{
  "d_mlp": 1024,
  "activation": "swiglu",
  "rope_fraction": 1.0,
  "init_std_qkv": 0.0387,
  "init_std_o": 0.00759,
  "init_std_up": 0.0387,
  "decay_shape": "pow",
  "batch_tokens": 131072,
  "seq_len": 384,
  "z_loss": 1e-05
}
MLP neurons of a small language model. Each row is named by its layer, matrix (down: output weights) and neuron, and shows model dimensions 176-367. Each number is 500 + 50 x the weight over its row's rms, rounded and kept within 0 to 999. Numbers have three digits each. A neuron's up and down rows have the sign that makes its largest values positive.
After each neuron's rows, "fires before" lists the tokens most often just after its 100 highest values on Wikipedia text that the model never trained on.

L6.down928:491378481386544568478496481495499471496528619482482534493514494457415425495576527451545476527564442572471459589590417520509545478539461492575512486513498465476486510437505539477550416451506471559519489407512601560462561490477550444474563540484531491571438479540498484424533438495532560461485547542445501440538435531491542543560517546465515510388554514539541479473454513540524470477504565474432491501474493478517433351441466570513432448478535500514499373477478490492510577510465589501585500517548449491422502555455562503418518463461498540402511570752494525497463450541537523461
fires before: "%"

L6.down567:538525548453527517566488458411501495426443528582471475560566504564471539486519408521511557464465507466486508509551532472502484559601420595434553408465419504441508480493586461483620447524512462544541552474487576436447558471497583465507542466433427481511417458504575555578423414448590520523498493633424425498414527498552562502582488500538560564477512503459402509497549484397383492541557439522460530517474489428485444422517398458511431470560493480473574515539454497540595507464537506591525441500534458486465496522509513599478584508519483493512441418373584491403535435525609503482
fires before: " a", " an", ")", " the", "."

L6.down190:533533539497398536541468539582443444541471426492429404545562509513484454479379585554541569494524460526564524591555427516430455455531535509505511590534384485570531500572490506491457538623527580534511584493458507495507515550527515546418502429489423561439542464483467475555489508403439561472595520528491458429462526509587557529531508495540484455528537518575556538393502561387498511425513461474499482577516559447445584535493490503461527447601507478486498491448552503540576570562584521442577593505485465581476616434538417412452404432542463606488496507534546512535553433485663549529
fires before: " |", ")", ":", ";", "]"

L5.down754:516492593526493320604490486504523527458444449551495536442413481508428553466527447480498542619542534560517514416488479428528556542490464557584527454512443456470572520480473535505512410460617552502569498574542546463503525511520483490476481450501488510523573563490432561551541563503499489431473497474474489550529520476495551452507472523470540578466511556547486574577418560486459495544510501450407576420530442397487494497474431492461475489542438428498552480486414607491605565529433421480546471428562489605468441503494464579480515485536513470443494497369472404432497476494597585495
fires before: " |", " of"

L9.down689:432462519476504555440480373521462563530464500430429513496520470496526394575459516480545481537423518452603496531481450503438436481411449444519509545534454505435539543525557503573509451424533528488514488565540479541557508444449437552376429569442440568437590487570501540537486492453536505462495438560476446531424469503537478554429519503426469392519514484519499514561559372465498511510476444510555520512514534500591550552500430524466539500557442559477517432395490523548625541533501499415539572494494507458439498503448480562571538485526435540545495514364476529525541515420491429466
fires before: " |", ":", "]", ".", ",", ")"

L5.down123:563488545636456530449468455467494503482370441445501569434493565547502496491466541538533468462531543525520418587434539466508499547613449604466547466457481488432435558517545509442492513386535486488522499527511568557432435485424458407569544570467539541479639503503485557487491498464594483565579420421498444477517482465604553494541482496482545466491511510505518560566449546468545499474488486466416541554452521441476427453510454494475493561494423522555514425459529548454443470529584537465537479519452452504510425540517494446433563460514447560492387484505493516532473398403520501508
fires before: " a", " an", " by", ".", " the"

L10.down375:515543509375547423476462477509452445470491537457551545363586506524463497498548546520492516535496482566583489477488500517502510529497482526451533468479462523497512528559451490470456473518361513512568488442399471490551526476452508421569491508499473551478462549420441553484604493526518549449556464530373518514484552498554565565491456471578592514521579504488411509546459630451417543496488526517534504583515441497463496558568439468482553467442494434574572467525463474549492466483567525511494554478557384522453563473499511535433479438523562429466421520341497472475457485486514526503
fires before: "\n", " of", " –"

L3.down586:488541432607465458523512457465455474497415514483434539512505470483518512532476523494505484554483566599536500524399556381523522556482565477550441522478506405414475503481540554548550430488523516516508515480543479445551532559591524463414538469547537529492445441526491487492587517460504534459497459436513527470576371549489490490511506515408410474573517545499471467463470629568425421558547549548481491546511362468509496448473574556500496458498497391582501550483559565499539490513584485548525558548417585498495515419503506482484568560453481485529397463329438487558499465494489512477
fires before: " |", ".", " hold"

L6.down303:446569546522587496526419480485483379524575549473584481588513488507502552523505509479501538409476443496493521455522490471484555521481460589538510494623494518689523502406442558500505617449449514485482432559497496530513527436426352424498493552442530505473568502565593465494470523532500557601508464532522413485510531551524393566429479510548589497490490510480443507574353396508537477470469517507536544450428474449483609405540516486455445523442427441501527436406503577480501541419528540545517513524511537558513493487446499468528529515479522449567484476591487559433505526509531563479
fires before: " |", ".", "==", " 3"

L10.down255:539568470432447556479439487468455530601621491542523523538534487510537494565510497504429476528406582516565418456479448527503488543463484543456496524454527390432523512448480497529440520424451558455487551489464537532389492478605469498519542546482451557388429468611542521467582576443446423440532615488503414493537432473595531506543454499496524508528489562600475418450529530441555556476527500468548486504577430583605470600518615531475583541480472501435553520541471467387497526496525537483531502416544531523528567455537467502490521450484499419401507491472488503451487445516512537509
fires before: "6", "1", "7", "0", "2", "–"

L9.down878:506492470461523499546511498500482427522459471509535532490452523433495550499552502519500557541479535510483484552525483403501552556520433436424502565500560491506507543520458572539499574448499497500479449457465507522511410487532541490449536498447523476461497591464474445462459492486448485464466560546447568466480444544529464572490457452467588502471451490505530494504625526484441587527551490611565618490496516381536551533410472558448453545511536384459481470421578531581483631486546470528554593477442523581531586614527498449493484512492424432563475598502504570531491530554549492502
fires before: "\n", " |", ")", " OCLC", ";"

L9.down46:479535460488545499487438506577425504511496439472487484446637569591539532537514433445517553392561551521543391524404475447412480519541550538577596507555559426539489486524444481510537444552507460505466471501512488476450456491506525491547591467475546396576476538488466496429554546509459578376498448431490502486457468502560436535446552553547476473496509429477462538522577571585456545494483501551465539505555528469508477496532484496598515498499489471530484519519469531454577506526593534446517609459541492402546408516478471495475567521489471456462466532325519446617605601507503520547
fires before: ",", " he", " she", " it", " the"

L3.down614:495559435484438577554481522509500454563566497515546533507499420509442618466489436521454475459479494576434445476554527479562524444573430452487505491509536515448443503494623560555548414460512552570545542454563525614533470515496496472617665402495542454606438505570431585421548573468531341470488412496435477480552562481526470496529380574527501543459455521555502509537505514530490456511499439546484589459569493459448482552500490468521466476500493400513532484530529554572517580470518433488465436497529510524560537469431539528492466471535506462528477539447433417605364449580516484479
fires before: " |", ")", "/", ".", "\n", " "

L8.down590:510571536457571493440490456462567461484496498440455541498489580444542467405533539480454516460498489526496577425426569441409487442500536482459472480578630491576497511436547533543576471528511563479472557532448530472483511458474497545546513474500529448513501463463469430405548545667471442484532519410458532493543523451502514529495470495540522579430467508522551479572497547552499435580557516487480549483591414473508624502490499519516473395464522445584504362460486541556520554434474527605556578477512555603488569547463508485507513426552474484472437421376489501457575540515542476510
fires before: "\n", ".", " |", ".:", "\""

L3.down305:461437451503523468555470478519451524489474448499463492515565469591393495594552593422457488523542503452466561504589493643406507512483418555462469485526555443485495524531549472529528492546450516543553433500509477516485511539548506508438530516552456523548481561603466556534454482527419419564536496365537478486587519555596401454453465530548490433432547501495553318508448425456561419454482534431460469584456537556436588563516495613528451544472633508467439493619351608489629493539529475534529531518457473469493494507437634533493507484550525528494469458592547485450470544390513586595
fires before: " (", "%", ")", " |"

L3.down217:500478523535527440514516456590547401503428505513529554471445490497451516504514561540555491592495405530584466515448425566529501516538517510419525570551540500589426429609482501506534395502496584489491390444520468532473509458487515506479532577536527511542476481399501498455446532433597470518427481470534623523483455556584475475521478563570459466520517518520538403579535528525521532593574460515440515474382519488480580470560530489454447388554556422465558540525500486494512570565539533405478545506487472425500542558502492504477560506447494484418467435424569502495507572526403534453
fires before: ",", " is", " February", " was"

L3.down515:478473429573510517451471504521465557536470536523519481514504522489447381501475417466440537492450467411514553533607493484505481440535460506530442421595542523551492495489497508574430535411435582577536362498462610525472579486510546512504467474475527527475622525519507546499454519551522551613398474525501462540423517569528528530466514476504418442518534505479541585475587507503515429526512580545491401492518522495433440431435504524514478571523533448543465503544573508424460519558473545466507495461491451496485495530462483427541469474470448586530468587552620510518598585520484527485
fires before: " (", ")", ".", "ote"

L9.down83:433455465451525494488503539533544533522408536503545560537523523480478427465585546383414509525503422550572505505483489444489546489464533523519494455486493544450510430461493556504530549530520465520475501553497598519493532511494472538469598431504463534533369569531478488429451501498519447395621491446504536516577457501568478600461513439551504465521464421375478595463554461495450484471489513475532410526517538460427575577612619475528523447558490459568445456482473584538469528575591478520515468418530391545502504496542502425506476496455497468537475612394502481516498488489463526584
fires before: " that", " the", " a", " an", ":"

L6.down403:481561416477583490515521501433493532544528451503541439528516506438435450486461537537319492469527476492484466442433529560527494544534537469545567509505647504572507484472590484517478460528531415463554473506444561564496495503390458546448512514577556493398543507455550483524438597486598576552471419500518426492471513577515522447484553567553589525503446499490563529477489564467466531514461433446372436446483457496641524594504597579501545477502553574475514489454629538540482558576510505437490615548381474493540535550471539506447537491521530458503502524367587508498498527501512468528
fires before: " was", " are", " were", " is", "'s"

L9.down472:507438555453471455525452465480600522489456531447516540487467457516462470543600448539460474436456473452457556509536469444475536547493473595514473455443544581472500457556511513402525512550512456559514607428524443480529514511566463572592541408491564569514485542429378445552413540544486539408504508528434526511554463494468559535506572519468552528462430503597548474488459520475455517579470485504518509502535456521500522535504457469514459546515429448510558506508514508455515499569480498484540495555559522542492570442506552562408338542500481433472497599431448512466499447472436409447
fires before: "\n"

L3.down373:476469478492515520481484361474464466511549562408456469507452470536473494506501462510470435399555606444519452526442503552504525530543534426444521524477528483493524493463484569455447496458439483496443498440463494419407539431534510582543491494480538488446499469549461456552498541599574534468512476424492459499491495656477501534473465483566506505518559550482490515456594477532417475544493588419494545518499505466514556482531449533577437522416507453517542459361580557511513538600530449468503486461501450473490454436405518464504416514413462446494392445487456471519516478493403434502
fires before: " |", ".", " ("

L9.down129:478528530475512459467434513560518504536459468473476468527511546470498478509484485442630495544546587498532526514495447550456449540500451459611520405542370451539551446382487570539555502572517439485454518468413432594502472516478535542504499556519381470512522609457504459453498432527525488413538481517522484602528543504509446509566594505464464433566524566473490429442525631501527524487555496464584512509512473467551537517480524542466480469530534509504528553507592436431548492525590485490594527418445543483508395526468589472521502440415539502533574493370493505537597439458496405468
fires before: " that", " to", " the", " it"

L10.down627:591496454426505515542497469520537494589572548430455402553555448545520479545558502484471462514427463540512382488550455570542508496470544491481399452482561486420524557472564496493514427547538557439487544435442544538503489560507528533535441524396543482472490466499513593494482478518510521575446458518608536520454634456508501502501399458535438528533450490582451471472506564385469515447471545498516440443546553444479519542467543586401415532576488470451459526472503554548561542512535480406458570439515541525534632473522516551504539480576454418522506539672543522534478423505457499481
fires before: "0", "7", "9", "1", "5", "2"

L5.down799:463591449479573416488498560504455490473466493534486607427520467510413421486465510463500491511452548540481480487403489419563506523474491421510547453489486488605492495469483549478550497461493489504550395465512530559473546553487555553475527499401487486492621482526482485438488511525419521496569513597468522400562481453598492498462593532568503300533413478504424443482460485443539518479582500528466452540481496514564546487562561534651490486450554500466426477541519541479483454448489495467528515464482537450530475577536402523488436472490523491557399467331537516529442456555556539445
fires before: "\n", "born"

L6.down339:604533496483578513574481571495471475499473459561526448491441523481551532482537463497478519583494555431444513484445518495517485424512443505469532495593522477562502529454484476507509516482577552562533487501484568453484344483590464492450419487461502480511451480448462601499543525514502509588517428459461491476505425553550485575460486530416520495530425525529438438350503516511456610569468423563544497521425500521569564435503505621443535589548466437541533388530498520534597532482451510562509558553483428585553520501502539377442515482586488524392394550527583528497479471535401599519
fires before: ";", " |"

L9.down7:528519501480442378493517431420489469461443429429423418509454523547495377520540514457555531458496517460535506542467477409542504488486470527515487553526450500580536435484453488477458524613579490492401581551535490534488509566556505479531434476519465462529433459465498442435547489473447474442502583464514497479477510473500361523528515415399526526519519380422552492559490462492513445421493471493577493472487478573474518533503478530489473501459479509455506550490562458523460451469537557445503538483449486551421545523509500567503566463528552456486488467338506514525550521517538524445
fires before: " the", " his", " her", " him", " it"

L9.down622:478476443563489453551521516562495405509503470490443486452522470419448432495635570507473511423510492475534437521453518474488519484546477470548548541544511515453582511477448560496541494419475511490482495469560426455565497395496461460473538440522509512480502536581546491531519536487475433476458508425489514481559491511578522593507528496452502482463460522389392491429487554499465494473544394464453461572516522453614481483490524553531410480440519533448483400556531475526505487599477450552535438498485463488517453492559574514504507484519555608509408546409480510561425467491476434520
fires before: " he", " the", " it", " they", " she"

L9.down553:463487575507490549507517599443472538388524541440422557581410527529452493531555500570545499488397463507412481466511541531460523454446491476519529527581488454554512468470623518477337523536580578562488419506586459508511515496451559447448539432471523490448501443577494518527556423587518458508470480491497552587485446534623518473387525406562585576498432498551475522480462471537482533491531472484515419404506549478431484482387588524485541521535482471564534458434519520529463524582479468537493547588508529425476437530543568505567485536542416593424509486504518458563487517494582639509
fires before: " a", " is", " |", "|---|---|---|---|---|---|", "9"